MLP neurons of a small language model. Each row is named by its layer, matrix (gate and up: input weights) and neuron, and shows model dimensions 112-207. Each number is 128 + 32 x the weight over its row's rms, rounded and kept within 0 to 255. Numbers have three digits each. A neuron's up and down rows have the sign that makes its largest values positive.
After each neuron's rows, "fires after" lists the tokens most often just before its 100 highest values on Wikipedia text that the model never trained on. A number after a token or word is its count.

L3.gate74:187104155119104113111141134146165135139100108096109127127162139145137056099145146193111119109133107113151162114107097139159143135186102137113073058108160122116113162107172188144172125125147142066086169126128136087169127171138141203180143109103173122133137087129168163072122170152206097162
L3.up74:156137123096090090099096122074204109175137114086110129084136129112103108088150186101075115083126094125148113085110082116113143106120145089060074098086121159115174064101181096137137116106133139092166140159112123141133152090206117119128168104154151087100157137119155137112114143155123108209
fires after: "y" 28, " sy" 17, " A" 12, " des" 10, " g" 6, " G" 4

L3.gate284:112165198121144111135113114117138189105134102153102117141091131110127122099161122118087163200148107120112141131111100123154130114132157117157139099154127132105134132149094114162114147132118121134172152216120133135156060185101062142135124110158165141142077084117101112146093133132082148170
L3.up284:101118126064110121124079191115213147151102109102119129159121155138154123144154126144097134116115109086144119171151145163164135079088127134104146096206117021133167135114185136056136130105170140102110110147076193104147120151133210167141165141136048208137132111171118099151110134093155101110
fires after: " E" 41, " a" 12, " Ad" 10, " Sc" 9, " A" 7, "re" 5

L3.gate171:126102167151069098166144116174075130126075178187103132150167116129101069150105130147114133128191124104135090114117135124148070092137146082185152073155125150178110138099184117095162129223112154197136117093134115108056064082165084061107154086190108131127136157076124095173118109156136113183
L3.up171:098123180101132119156140134127221106149109159162099133127091096141128167124115115103143130110162076131150135140098087129149087121098152077160192084098133179075128151115108154090129140080163169147170100154153135075100139097123174093127123128180078128120132150127074101166104165163178131131
fires after: " P" 23, " l" 16, " (" 8, " p" 7, " st" 6, " re" 5

L3.gate364:121136128173140052164165116165131115109081217096136074078135139158099123170169145100084093116159097173146180088171125131153109177125117136109110128155116090144169152166115039080068147150154129100178172079108118130115163114135090106120212108097081122142131175136152156124156144188156107086
L3.up364:207139135144118156142101127144125107179107128036145091088141138135113113135147062106137125073130136151098177061172127057122163095116078120053095091121125142146137111116137092087119171097106141053216105123179129137103141135152119150088141171121136108086169171116141091142165115136099137159
fires after: " |" 23, "at" 12, " Q" 7, " c" 6, " T" 4, " M" 4

L3.gate353:109120133135083098145098110098121111094141113136214138094132105076124087155088069131075103086148186158088177138122157166145117124151153152132129115146131121165077077126119168163155110182110166119093142071169114145106143200147140151082169151105157143111116129137114142143117143118126142070
L3.up353:129100195115144169153101124105091138135148086070170133075143087101104107091117094113114113104083126099129127061163093117126111152138099114145147139137148049195083128120088139095111108154100155146123166191120092190136132187108133178143100119136155123107138182087137124142143072119163195163
fires after: " R" 36, "P" 10, " e" 8, "u" 6, "R" 4

L3.gate220:128199113128129065125153141103145100123192110070138144156163151125086087107101097181063076097085160146121144126110106143139113160138157116180115086188164063124117051074191123114174105134097152163099120122110120159126152142155135144169100134150146180153092083159116103132143153176119147120
L3.up220:054111101116100139169103140094155103123141053108145121115126096171134129131117125201132117107105148166112218190114102126148145117124130130148144104104128102136050114120094131150151151194064062110116129106107136200091198077152116140078151128160136090197135140122047139125126187139117147070
fires after: " p" 34, " R" 11, " v" 10, " V" 9, " r" 8, "R" 4

L3.gate68:118121095140145110131107100121087128086077082085132117075144105186127136136184092160063132117101139141103208107083165138124138166142172171086131145122091188101096110142172127115199095126146113149053125121101091126134164094090132100143157137207121139080154091136166079121070136095092068085
L3.up68:136111116093137160149106184152183140176148143088106140113108150173149078110115102124130097129138076094098183112109132138081106171168153125060136127151104128133121159099102100146151175165104123158139069080110135147167193153099156143141181132102169107064096086078093112139129139147083092085
fires after: "." 40, "6" 9, "3" 9, "8" 9, "5" 8

L3.gate187:095105067108197143118119102115083130111161140069177108127132134145081095154109130129067069144155130131090186111118132110062123094137165130122107116062085153084144068104149144134105072113085155165143062140114111148102114142145184094092172164096185143130125125127092063090155137127128170108
L3.up187:160130068141173062177165127155145073122121175114158101144102063091130118130129103102142100110175123126190153088135157135000107144193180157134138119124068085138128103133117123091111114147143082150225097112123130165101123111089123141064189148103164151125148099140116122135180135148160133134
fires after: " D" 26, " F" 24, " f" 16, " d" 12, "er" 4

L2.gate130:227109080107145159158133190194125169177131123189115117154098069127131082081131133135123181101173189085094135147152087140087161148067148165173145081168163060148085105122159111145150119121102172152093125157179126102145190121121159143098170149144128133146160081101116095134116122141108095136
L2.up130:123121137186187097153077145109158170109163114179120118159069125097177109119134088086174202139101178139200113150125080103173188151105113151113131098202134158147082088111158151130134112136116092150139112136104158120094159109122086180097146109174136121181134116092108128140089130135135116175
fires after: " F" 38, "f" 14, " V" 10, " p" 5, " K" 4

L3.gate169:080096160125121060178163172198117092135099131161162138111097054130111126126128092141109096095097144083130158062076083130123126126154155151143147118169157086140176204117136133083114120123178123106227167109125169151145106089143146131177166119159134083136143099051142112161154133159085157138
L3.up169:152110094026128107143204152161154147194131137182163124154146163117122156114076159173139123117184103160166084121092064112113134122143126107103094114129129141118110095133159152058170153095080179145152171104117133158129129164195139131080101102117125074132124133077142064106184132208078157165
fires after: " re" 28, " p" 21, " in" 19, " In" 12, " P" 9, " R" 5

L2.gate246:115111134111089132163195141177103181145096133099113142134135123155139133095133142186088142176149141107101106165073128187130106158135069105139111142130133115032140099135165126149148195169185076110132168154169166122091087062124112190070128201110096179111159132098087106109119137131080160127
L2.up246:090151185168122154160077206107087143113102111108092095095130102168113124093155101117138100154172083143153124116132075164140190164167146160141105101095152128124171130216145141091171177133161150208091118091086132141098148161143119103078158151144165133116081126101091143189146162137143103159
fires after: " l" 14, " s" 14, " N" 12, " D" 12, "ir" 8

L3.gate162:114106137082129150126083142088121106146167109080153142095128065203170051130157112134117082159101092103080132178098117077197142108111168056187144087185109103161125117132152101053126145151133081159125151161119162106092120100179114091085079142087149066162120141094097107115127070121071138107
L3.up162:056155086061150095187095180057121129135124140094103125119127148204138130150135056123148100103086171124144101106159168131165116117117112150133137112077135120109134121080153098129087152152154124138120114109193159137154123125104088064107173151119085088111144159138124133082088104092096141115
fires after: " Mar" 17, " P" 16, " p" 10, " V" 8, "al" 6

L3.gate413:137106059118120095155098090107129157147080103149131140113147089120104119145106079069113119120150169150104117096103187106085134178111146209161116173080044185100050114118119121148171162171134069153127077166128146137150129110115103118110033132143099154084186106117091094087166178142185096079
L3.up413:111091155164144191134106051115080155179132160102110132143036147134073153141165099155142149143102135158129073108124170097041120209115170121148097090154174178113179117062105142098092123167104116067066134123147081157121116117105117126129105117079149133148114165111153079169153157155137183169
fires after: " f" 35, "f" 19, " n" 10, " F" 7, "F" 6

L2.gate444:131077161121189120184137097044115088097167100109151125095181144187133092147120116144149182098084114105079092128135168132150147066075107153141149100133130069119110153132088077132111133088064152129087094131147126100179130084134100136145075082110119161139173152139086105140157090113077153159
L2.up444:072088107171159146135154117113174074130122126156143160140169131134160143103119091185152146135127157135128119107169111118133071182105117093145167082137142099181133139101140141130102119127078120153124156163122143081109129099193116069134112144136157172129134142077132070144047109095126150150
fires after: " v" 35, " Ch" 13, "r" 9, " c" 8, "i" 8, "ers" 6

L2.gate346:098106132156130139149124196166112118122145118141142108152123060215141180156132139119117113101124082160124144059158138175182130171172111109179152119174136117154106102178139067101149139059106128173160132181149057133129163118147109139100145114141121142135115157115118113156108118098069106126
L2.up346:135149167134133106142115167190081120098098143182128102130089114134168157174097133065094164157152114143137140101149135173121060122145165151171218123156137107211171102126155145129092112073136126147156148130160109127105169059146085119146171062098063160122164124125107203146175108174108187151
fires after: "ect" 17, "ut" 14, " elect" 13, "lect" 8, " reg" 8, " Un" 7

L3.gate130:143152103116132034132152108146177134126117138144126191133099123122133113108141147127120136113093111122127199100095182134081089127193121213128132108138086105113118119121077129113068102164184126159209078102145083170129072096145115115144170119107195067111171065067159154149120124128150118102
L3.up130:129092088121102069125177080145068162076173185079145126116142143145187081124144144114179216142162186125140068169198119175140153096177136063108152091093125113143084129078134100157148149118103125072137104126121109139108151102073138186127167106090185084141081133152173125168129122055084136106
fires after: " d" 42, " D" 40, "ep" 12, "D" 5

L3.gate352:127116082060062098154092181194147127124127201077121139100129121113107178110140145145140116079076117102134094165072147109089122104187127130166090170179097135135100153187150123160150139120160141107133146123149122090161129148146083099139162064093121108106122091118171136085128145104126135104
L3.up352:152127115137135128105153144104119135093127145121106147117130108070094171115037133121150140077166156113099125170127139112027148125172146110130100030117143190197113103145117136099144126070132171127170086156194149083210163167173129131128110123141109102149092128099156120151144136102144156132
fires after: " Sc" 16, " with" 12, "i" 8, " ab" 8, "ly" 7

L3.gate392:081110191100114104130137148136134175145162140166120099142125182141122213128110101123132098074150133195144112118073158211078168094181166130083077168100139117165121123156154053169145143182118214104155134137142179110126154167166170123093106115103152144123126087105163060061113096128157111130
L3.up392:075119135098181152103100156159132100127107118175075090103148126122153137186088129130075146122138112134147172154154134157096163095095091156083122139074077119098078163132110146168115122141158118147094087151114123125086118090135138092065096117113109184129191159105085120140143156107150071103
fires after: " ex" 19, " ear" 11, " An" 10, "iv" 7, " ind" 7, " pro" 7

L3.gate264:122088089116087125114125128136115165121109202155141153167101140100086136157130054172065140148098149145207073079127084115124134123157160160063091159102122146147109095170136167148154163110104162126139204167071125155121110073163141114152151116093151114085161118141141180094124102133108144114
L3.up264:151149110153125095132180139120134156055097127146128125148140107175097154159135122183138132118159075139181102135167172073076148131159114157147084142111095086137098131125133175147091143152095091179168089118121194090073057150071124132102130099197149052144130185068149151142168108143153183175
fires after: " D" 24, " b" 14, " d" 12, " T" 11, " st" 9, " St" 5

L3.gate396:113118081128118176162101143151142155096108134145149118083136144158068141105133128125119138128123108140108074066072105085159108141077166125136172136114114131086103143137084144160085164127085151120157198105109123102079062122167170157139101108120169128164069106103167151100137161106131099161
L3.up396:122125137101075168126066146201144105058136152144118128124139126186166119114165140167086195181154132141174116117170104094153101131094108096117161118172132058126083147173116139109095089176129129174113076150106128074110170149164102105084144117114097124104091099095152066111138153135110067196
fires after: " a" 18, " the" 16, " A" 13, " of" 8, " The" 5

L3.gate306:143156157134122109128097101070064142148158131124103135136145130168129107106107069128069175124058146165159063124069096106111157229148165154156112180143145184131114105088141127149139119107145125156109161162139086102101095140113136142175177123129122105104146112073076156120141142123134105171
L3.up306:147170150120109093091117128135142149129196084079146139135119066133129082118108075106107108105107122113172121084111098094159093171092141144091150081120178115137131131109158124187157107086090174148116135075157132180170094103130091114163190171113174090079120153092162142124179154144129132169
fires after: " s" 33, "b" 10, " S" 7, "y" 6, " A" 6, "A" 6

L3.gate22:116167094147085167097165178098179120130084142119102120080143140112045084110119094139158150127154119195063144141125141112124144195173146129154084121124022173096171108127130157120145087133195118139210138129184148101184083143144110165159136144150163070150165170147083092130178146164158152134
L3.up22:166141203134187173156115090177157112223189177118125123115145119155132119152174147205118082099148126084140107090161090123131201082126100162105173104103108133066092119162139127128204129160066159149123125128158127119184158152135124125198157117140102130126146123104159131091150057137090166140
fires after: " B" 28, " he" 23, " b" 14, "B" 11, " A" 7

L2.gate161:134091141151083146171169066148131205165138136134080144113089133113089062110126091159119159156111154147109124066134104109167101073115108131147122138116110035157138127206074123189149157129104104082137154140138129129053123101167111122137128164181190102096058139157153146171128160154153106099
L2.up161:145128134120136079136167156143044100141134141084173152112138164139156122133085160162126094086092149099148164058082099079170139109102148155121126124181095084137105133139141167055196168152118114079105146116136152102117153115162147169136156149150124169040128125156101165146141143142170099137
fires after: " R" 25, " r" 12, " L" 10, " Ad" 10, " cl" 8

L2.gate15:147133104117183189096109111092123155134129085095109151116167112161219210179113100115146099083093080143123111161113145152146149145207114139109152143110097148112110118174119137176185128091092179120206131111086092088158138122156117146090080157149111109110151106112081145093138139155174110122
L2.up15:156118158124110119176096143191169078108099092158145183172100118154113104186181122125100138109178130191128175164127092170120172188139165119194136119138151131113123082167134115109135183127146153192148141182101083139129185101157084145125116155150131140160154130150156127174141150151136135052
fires after: "pt" 17, "ect" 15, "ut" 13, " reg" 8, "ress" 6

L3.gate330:135162132153165132053109153123146114160156159167106127074128154116161131167101090067203156148119127108113140075108112117113152126103217139172140122174089104159145111142161148120131085122233126128122119093144156116087175110153124137136166117123125139067130090180124127125095126155083044111
L3.up330:125163126065118151064118217110155147144168130165049139152154103162169188142104077125102096111116154157147120132104084119144104141155204117170129108158134157187156081166101162176167145135197150106116081131206114144104139107144084146139131154149071146141168102118183127084123131204120093174
fires after: " Ar" 28, " ar" 14, "m" 11, " M" 9, " ind" 8, "r" 5

L3.gate446:149125062115081109141148137134118145156141150178129123138086065113168169145107154112148114112127222098134148130134130080108121124149185179141136167107137124148091098091086103130169112126129116083148144089097142125106109140085119075118120102192132121117138114117165104066099120151153165126
L3.up446:188145135134148135182102134122134139141106155095104155147115152157090132164100178115198126111096158112142213159156140136126191109106155106096133107163186151163158165132085138151122169134098146179162159123169054063126122103144143146133126066122140100123080145108175158118142130147154104122
fires after: " l" 17, " M" 16, " F" 12, " f" 7, "il" 5

L3.gate376:159099163086100181092103129133155138179132117116148201148094140167102123112120147122150089135122103162133111122154116135125116124129072062170161150167132143147135111086159067099142090109165149092123095093130135101105138168147117156103100135112107063109078145097133100122204061192130076129
L3.up376:189117137087104137126107150081105163157121165151143158107152091205126168119123122109115094184138145108137151155138130112129148128136136026150107128130096145181160145051147128129141084123098105106129128111121082208134105124130083087162106127093123080181107105157091129049168125144087150158
fires after: " P" 36, " p" 9, " E" 8, " A" 7, "im" 6

L2.gate113:148139126098086152100074168098118153112141150059070133121153076126136158151108112114107183094060162158127055168210131120197129097100129105094167134125144086089158145117162122126130110134067156091108114114127081056161144060147178087124108130118168113109120126169150176144052121120130117157
L2.up113:138126144143168093121136099154145136123143189103148169146192130048106096164171154143144100110089178123148094147119093116123129142198110121112135159162164010149183143112194158093075142125102167102132125136177081108126143115142108133064078112167121145144142065067111118072107162114121078149
fires after: " c" 16, " v" 14, "oc" 7, " m" 7, "ict" 6

L3.gate282:091132099196109099105129099082091155088124191218141185121194078054123149135118087088158131177140176155141131106164133118135145238163116145121135176136102135154122111103104081168204098191111087092176137109116164126092131066122071131133152160184105090155091098141083125111129144113128113132
L3.up282:111165099152132124104132090119075131123101169087155090132154175119145118144120135205094071106085124135100118098114123148127115133122152116107077118097081124198185159173145144112114142139125175102151120141134168078137132138148132139176135115124152177106041122127133139098188115173117149164
fires after: " S" 15, "S" 9, "s" 9, "H" 9, "(" 8, "/" 7

L2.gate73:172090106131153156107124154214135088117137117129069128108147177086094147150097114099164151161090134134105147154147103151100123149148109144119194124166155107135154130087182134103149105086113086107090136208161131121076136151097121097152119165118146135134181189202091092131104063128084101083
L2.up73:159090111118144131084125177113148130139079146090147080107114156125078141148076050082121136134150124138105124142140127168211125159124143114090136098129130078134149137103089161093188150109146064118056121160140140131103131134110121144151148092124145199132162131162083105120082124139098107086
fires after: " R" 25, " Ch" 15, " M" 12, "r" 10, " r" 5, " W" 4

L3.gate235:140120205133125070131101122115086120154089101099101112139073113150120129093159228154120179115167138127154080095108122121148138188131111158123097109099107100117151088148201065129075184109188125099158151137127133122133133129138079117124153142145098120114156113167105128137117088146102135155
L3.up235:113132110068160151126136096096177109157085105172072103082165122115190162075184120132129150121137102149108114093071075110145135121094135113170115158089145127104115205143111132049136063129136141137128162134130125172091108076166121153169138126112133108174085170122168102114139072106133145148
fires after: " st" 16, " app" 15, " cons" 12, " a" 9, " and" 5

L3.gate362:223111079103144093172086092170160189092174094161078112129129085148135124152168142160145112106127172080113180137134139069203127100043141094115088119126124124135158133110145167119117130096135188066160155123045156135128136106174138166135143121103123161141166131091122129136182136140167143101
L3.up362:163096139136122092146107084134085080104159146085133126170158137135081057119211091187137141136102144169185230078127131117166100096107198152130109167131118164141141158148151129159158122119125125136152072133138142137111163154157163128179149142108152118091104099144108087101122105161121090152
fires after: " Ch" 34, " M" 12, " T" 12, " C" 10, " K" 8, "ur" 7

L3.gate142:107161149085088113143130115101101146084110079103158122145143162207131152128123118131114149125133152129161100130184163213140129074052060105133110164140143124127115125146083128059102138123115144111148108172100163102203157160162175050119113164130080152092161190099184142120110131167123159127
L3.up142:120126179118101101122135187131109161192097144079164142120125176094078111122066176134161089095140114120089065171134147152101172101045041111100111133099163140188161154133076111123140180118120122143138162129126095098132070109150120165114128132062077147090129155155126163125111144126125168185
fires after: " w" 20, "v" 10, " P" 8, " comp" 7, " g" 7, " Q" 6

L3.gate83:131116131174132079095195092062149062166112161160152112121112120160133100127040107145117100100076147131105117129047175158164098120103100058132132113138178060138070089109104132138133157161150143128104158144088178152082170143127112127140160148079103176179127158113145112103117106144105171116
L3.up83:107166086143083080127124150124081123158137109109139112145108115135089129097115099151110105052140084132123136153130143120132121151151074051081128079164121119126119126074107111102135125117166143116131124145065159169115172107167115144097134177099136121201087171113132111107150076155041190131
fires after: " " 45, " p" 17, "ver" 9, "at" 4, " T" 4

L2.gate357:130176108063177111115223143083164120151145143140172122121183199184136125093209149098115126086151079122115074176106130113098154141125106121127046100141161119135119164129140160163155152101142098091129125182113084143143141158102120160116167151118129113158116108122141116140125145162122043146
L2.up357:124128084071176160114172081111158140114107074095208081094151139119095129124159211113114111107140119098109158129112139124096089164195160117123074128129138093151092141110126140175121116103127107135156165114110113156171188138096104200106195152110080070111159100068091101168151096157103085133
fires after: "." 13, " to" 12, "6" 11, "4" 10, "8" 8, "9" 6

L2.gate290:127101155149128099183127135115147125189144060130183120149113110109157087071134159085134162124106084097126118089154122186111111066116066129122142155118118150096105157084162132082145110197131103041173098153110117146137109130099079106126090208136129137127153162111127112161125181083111174128
L2.up290:186184141163122078135181069143103147165110131077112139115163085102137114169106107116124134209190157145114083155149097131099158098118107127141106140113128153118144157137079110154126112114074110129126086134152116109172112162167080142118143181153059142133129084099140155154076139143164216108
fires after: " B" 11, " f" 10, " b" 10, " F" 8, " T" 7, " D" 6

L2.gate8:153168084159148087134133067112138142123100157135175161146126143159055141122206134120097153161126161094120113167122165156096141105068074094097103149098111096153163112161114189169154101111125118167078120166131147210122105099141167101152135149164167116132123124184182101133109114110049147139
L2.up8:110152089181117107086094131075118162162124173150122206102136112155108123137185104184159143108107189147169086155148105134115181053114112185114091183094115159151178101115116224141101090131144135163110058126137129149091126123095110165112106151142176137154120102127157093150095097119120164111
fires after: " w" 28, " c" 20, " C" 14, " W" 6, "ig" 6

L2.gate285:118135079096133058057130118131141186177085119222109120161120102115133122132075140134086174114111080152083151158135126156161119186101096187098121149148160209087169141151104153164198129156159105167097124158102123164112142096149070145085062109143134132137153131134053106106134114117105174110
L2.up285:145094041124176094160126160132123115180155129200139141089127087125153175159102144154107148134096067156131229114140172171141062116148164095124097153144154147118140164099099130117159173147139098184120107187082096157140161137146115115054146208138158140151132111080131104090128140078141126076
fires after: " m" 20, " d" 12, "o" 8, " le" 8, " n" 4, " k" 4

L3.gate262:146083171130113099154086103111121101112147119108133141131125140134131139074140120145054167095121150194155182153103184152138180083122079130156161219083170091071130171182184091142088130104135144159150108176188105147198099133161119106169140155183107097131142132113104130117105172159140122124
L3.up262:145123112176098068136189111210133120125131165109111142137109158121137114169081131064132144161107069148119130128151137130089202127201168116126097091114125133140152108151164188103119133168117138143198111183162134158149124146093157165075154077137158102113172138109130093152085145135125079140
fires after: " ex" 18, " d" 10, " dec" 10, " sc" 9, " D" 8, " en" 6

L3.gate298:184116120118143129160155157158098121125097148106195115072134104109121148127155080147115102086117111070129151159119148084212064106143100110094109161126166069174112132154167104097161173167139094160100134147083131140041121133130135056145101138140146105110091150163113105045086121085109119134
L3.up298:137149133150101091094134114148131137114086136089108152127114095100160142074120127158122158179085097140133086125146115109067141177108109120209147160128124137103103123121074147146086145084165162127168109154123070108145125088108093063095134158155117169180119055116155142125122140164098083068
fires after: " (" 12, " G" 10, " S" 9, " p" 8, " K" 8, "-" 8

L2.gate352:124075108118160089165146125128160162151138092094104127145090126153142109101136110161094048071177121116128115122118107145147180087170143136089133112149134141082159127114128129118180097123135114086102074130062102103152096126126155094062119082123126135147142105147112147140166138160131102093
L2.up352:137096097115094111077191081206125148108076103137123110094129124165119088148144088195143087179158114144159145090078114151112130135115120139099127141132159175070158223092101113131142165164109134124126031100093175086127057125120122109116100132113147094099032157117099097126140099128131166092
fires after: " l" 19, " L" 10, " T" 7, " s" 7, " M" 7, " d" 6

L3.gate241:187200107072108073100184153177118128140090098164136054140097163110163106101104098108172142082140107165082188110091139133169118131140101153156124171182114098134085133083127096164147146140193094162070147089137100102150103123125083126128142137108135111166170157084116140024141133133133155096
L3.up241:076200112119092161176135142144161088202127143111110133093095135121127127064136078104046072161136172148157167132112160113093089192042128163136106108123126122112129145166091120115084141151125162108113130096091167109080137140146172134145167182121168128117124149116153168140095093120184137155
fires after: " d" 31, " n" 14, " ind" 7, "d" 7, "ik" 7, " pro" 6

L2.gate373:127077166110098086135128172103144151110175157134143114119109192155085138177175134156113112157094112089153057117156172133153156078112158154086144119130127123158130084168140136125168140141136138126131185158132134156111082183123145113147050121141153096176131141126052099083101109142126166109
L2.up373:102102124172125106159152102135196135082102095156098130124111111153183145152124160163104148123109113117124110112119074058141099081071111106138144181144122194131110113109140075159162119153151174151226128166086068174187102067165154121136104104132080100101140074131091099116145092218156133056
fires after: "ubl" 23, " P" 8, "mer" 7, " G" 5, "ish" 4, " p" 4

L3.gate424:073139128105147146109134101131151135113112152140144096128147099142119125175101067120100118135110087171149170140169094080140142151133140127149109176156059176103150145121124104126183187197112072126138134127171122186123158150136150101158146129100125142138116178124100106098180126158188100096
L3.up424:142188126152086081112080176137145154124110118150166136100188156136137100161142121130137128122128157197142116113163134189118112176145191120109047183102109109140103112064191132151134064169155127145142154141144090145110137113152109135107088118160211106151112046177150134097119115163121158123
fires after: " S" 18, "S" 14, " s" 7, "ood" 6, "f" 5, "1" 5

L3.gate110:132121151142138183122176075114191150165139071136156149132109131089151075081148126142129126130139176137122098141096050133189113067163095150119128132113061138103106166114105140120137057157138127140124139178205160149116105086068101121168152168155065116147087114134130145214116129108132175093
L3.up110:160109158110155108102075133165090153144167119136130085148135142124115109127158097173114096098135093153152127062103032170123204096128102130087151084148110148164105173123130134153168081149164082216126114063158156133102154125159097161126099114201078091102104106145059109125132133179174122112
fires after: " b" 15, "A" 13, " B" 12, " A" 10, " S" 8, "B" 7

L3.gate12:092142150106146146194142073128149119139110104103133123089134084121123101113130112138168116152158173088184101214139187131063170195158177124139178159068118124119128160117203132111090108113157110128153115146117104168132148155099133097096148135114120080098114128126127145181190121118121159124
L3.up12:111102133092165077166120146065140160113125220129112126144166121064144163134128130157166124103149133077172122155208177130154191109105156173135135114133085112177141149097170157171142046136137140101157082129130090182173182107098121122103146189102121150112154119171140141134131149120151109153
fires after: " c" 38, " C" 20, " Ar" 14, " P" 11, " ar" 10, "C" 4

L3.gate290:082121167143142080195119120162151177094129182123116111097168056137193139167098177150081082125122108128140121153178126153127108098070083086110072150140151093123142062116136079109162151131146114127088087154136139120110182186174188112090161069139126159098163133119125174082203131092144095109
L3.up290:168136140123113107141115154172146087160183224138065141120150145136114154165139148134184101142158130184108051093146114128121114136076115101109089144110144068098134097128142128150108141121197150112092088217150137107132183137120159119092091095202062153135100163128122145075136126126164111070
fires after: "s" 32, "ers" 11, "es" 8, "ing" 6, "les" 4, "ations" 4

L2.gate115:086129167100151182125076149173137112106134122118143149208093059175161165084099115149135190158036105103102125136171136064126171084089140090158141169093084144149133161136155132134099112145102182132098140109138173171085105146134118156169111199134150069145104136112174153086117150076076124138
L2.up115:172112119105140126166077152183125173107144094106148126114108175139140138075168097177183167120110090143086099199101174113183117101132068099164036194108088117099119107169159100163077182054119093127144155124153109139101118084123174111077114147086159108150061173084046101155104112111104130091
fires after: "ar" 17, "le" 13, " " 11, "or" 9, "W" 9, "ie" 7

L3.gate286:055151117094148075136073069150131174135167189101127114142125048142103119145131187159119111110161113094142117093126142102152107156075159176159170104121091086109132178127147069152105152156156097131153139129119124158055152103173071110113120126091105155156133093123090140128144120140100174114
L3.up286:125152082099174142128145106151108147122118137105169146151163143145146109087129102169107135073163118142133091113097020111128109119139145147152172111156108134091163135107115156071065184165066189074057186090151114072144103140145099108137102098145090080142147071107174142158175119129118128122
fires after: " in" 36, " " 15, " (" 7, " P" 7, " In" 6, " A" 6

L3.gate150:101145041139093130162098135151115125151134084110107093170157093138125162153123078139122102125086115142123143129161116107146113067121135153153147180114097108132128135184096161120057125119118155144039133080098150135113160102127069163120139154155153140117164136106117154157235119113151079132
L3.up150:131110141167121136107143135088140114140140094109107114151140174166184074055160149166117165157094129133142185063109078131149122091124098142177128116122107191128120168109181210154160066140086111148077193159114140094117144108072113144105108165173051100071136093148059118084135072171162113166
fires after: " b" 19, " B" 18, " H" 11, " L" 10, "r" 9, " R" 8

L3.gate73:100190133095096131085107125096159087100066109135053122102197146111113124130143108150102101157120133165106145133098122073085123109142139152052113105067157138078112102130168145098140138146166145088084078101143105096153170159129117124097148113101142129071175142161160127177048063083140145149
L3.up73:105121174108191101091106146074171110113105127094115123129158156072183169116119180138171129124143081119104160106064135088152139127115133122122092186077075090090094086117125127133098137066118146072132183115104140127131124133121107165148075184147135119093100119151117132113139075116100129240
fires after: " c" 31, " sp" 13, " Sp" 10, " m" 9, " ind" 8, " ch" 6

L3.gate190:162111141064123109126152103138135171167154153192171071179115117071183164182062147149130151100142129130111132106122138114064183106111151087052097220059115158210179139147132104111134109083136157122128113129069114112150176120151117160093151110143121179105178078135137128120103125067103146184
L3.up190:112142123084119093146103139104148102141151056161132107199146107102115114112105112157072148115083189152125168149081105209117119111148175056072079102117147156102176104142106159138063157132122132130108138086087068131186153175095160148107136144140149145177177130145053078071138134118125144176
fires after: " m" 18, " s" 14, " pe" 10, " H" 7, "ss" 7, " c" 6

L3.gate227:161154135064109183130127137108104180144105048079180152132113173119132114075137082159106106161157132151063127128060159152184128086125114105139138150102141140127184112089084117130104174127154170118124130125157099143130106164100139108111072140094063087127117165142193136117087112068119140047
L3.up227:096163174129131111154114133077112138134148090093128132108027114080132091119093081122135106185098089138105151148123164091067126054114080140163154158116166114150146126170061112139101187124115088117193092147159156091116144089082178119086128081128180133151150145127104148145111091154075160098
fires after: "ar" 20, " " 12, "ab" 11, " Ch" 9, " qu" 7, " G" 6

L2.gate342:092083122123155092137114084132182148141157153064126108061110130184117139144091091127147179051117128131080152176124103155115174185152143129123154115157145063120176067148143193101116150115152078127103119122118102141095120133093109144166140129095109165090166117143146155144103163126120092119
L2.up342:131099113141126074113085133109089100104148139056074151078142134226107152157134138066134173125166150071059124151106111140111199151147142125092150126150147112119171123122123163120138104054151125138117130091129124194124147123109144145152170123128129140109122116133155140168114167099130094143
fires after: " C" 15, "e" 15, " c" 13, "ab" 7

L3.gate63:153204064134107167082140110110185150089109152139091120111104132173113079153115099175146142079154119101112147136142110078117111129132069141090173105085083152153203166125135162062070090144191134140156121162117173094138128156148114107115080081133106077170128162156040188206159102158139128144
L3.up63:147126144142127087130133149204106062145169131166157054162072089154142120148121059205114147098154101089086114095137108074115127178171143149119128138122149152157139148127122157080157146172119184151149164085098122131135129147154118117076185102135118195199130126133121197115148170207159146125
fires after: "vel" 26, "-" 11, " (" 11, "A" 8, " un" 7, " co" 5

L3.gate373:122136131161049133105144073108108103079082157138093169156154143119174118189167108148127145091146101170126100133143084133145172140097117123115078148152165121130119139200105124087099171138090093135105051143203151113097161143167135138133173166085163127082076185132123132085142128134117129129
L3.up373:123129115115096120110178228123138153139134125060138196109136134113159117189053145101099136075075178130168136120132108150220120081106127093159127073145130090179100111145149077124167126133153106125171149160081133159113143088176135108159158172128139089112114167110097128103087127161136159170
fires after: " w" 13, "s" 11, " St" 10, " W" 9, " s" 8, " S" 8

L3.gate232:133149070117122128088070089067105162123122182165099144162130157112129173183128086136152155157146135124137112150159147116110173141115141121119114089110084137134151147058110161176076092106108102132095100123102164153181104163134116078092160128100153126146128193174123166139051140153143089174
L3.up232:090169101077134050083090170110135125123175136125116167166169148093148130121099116110128143119197144065140129095116095149085131093126103124099114114130114134110102165114151155135039114115132170137187104080141160151129082130150152101165158089188127180112130087071127109114138185133167138150
fires after: " K" 20, " c" 10, " J" 8, " H" 7, " k" 6, " T" 6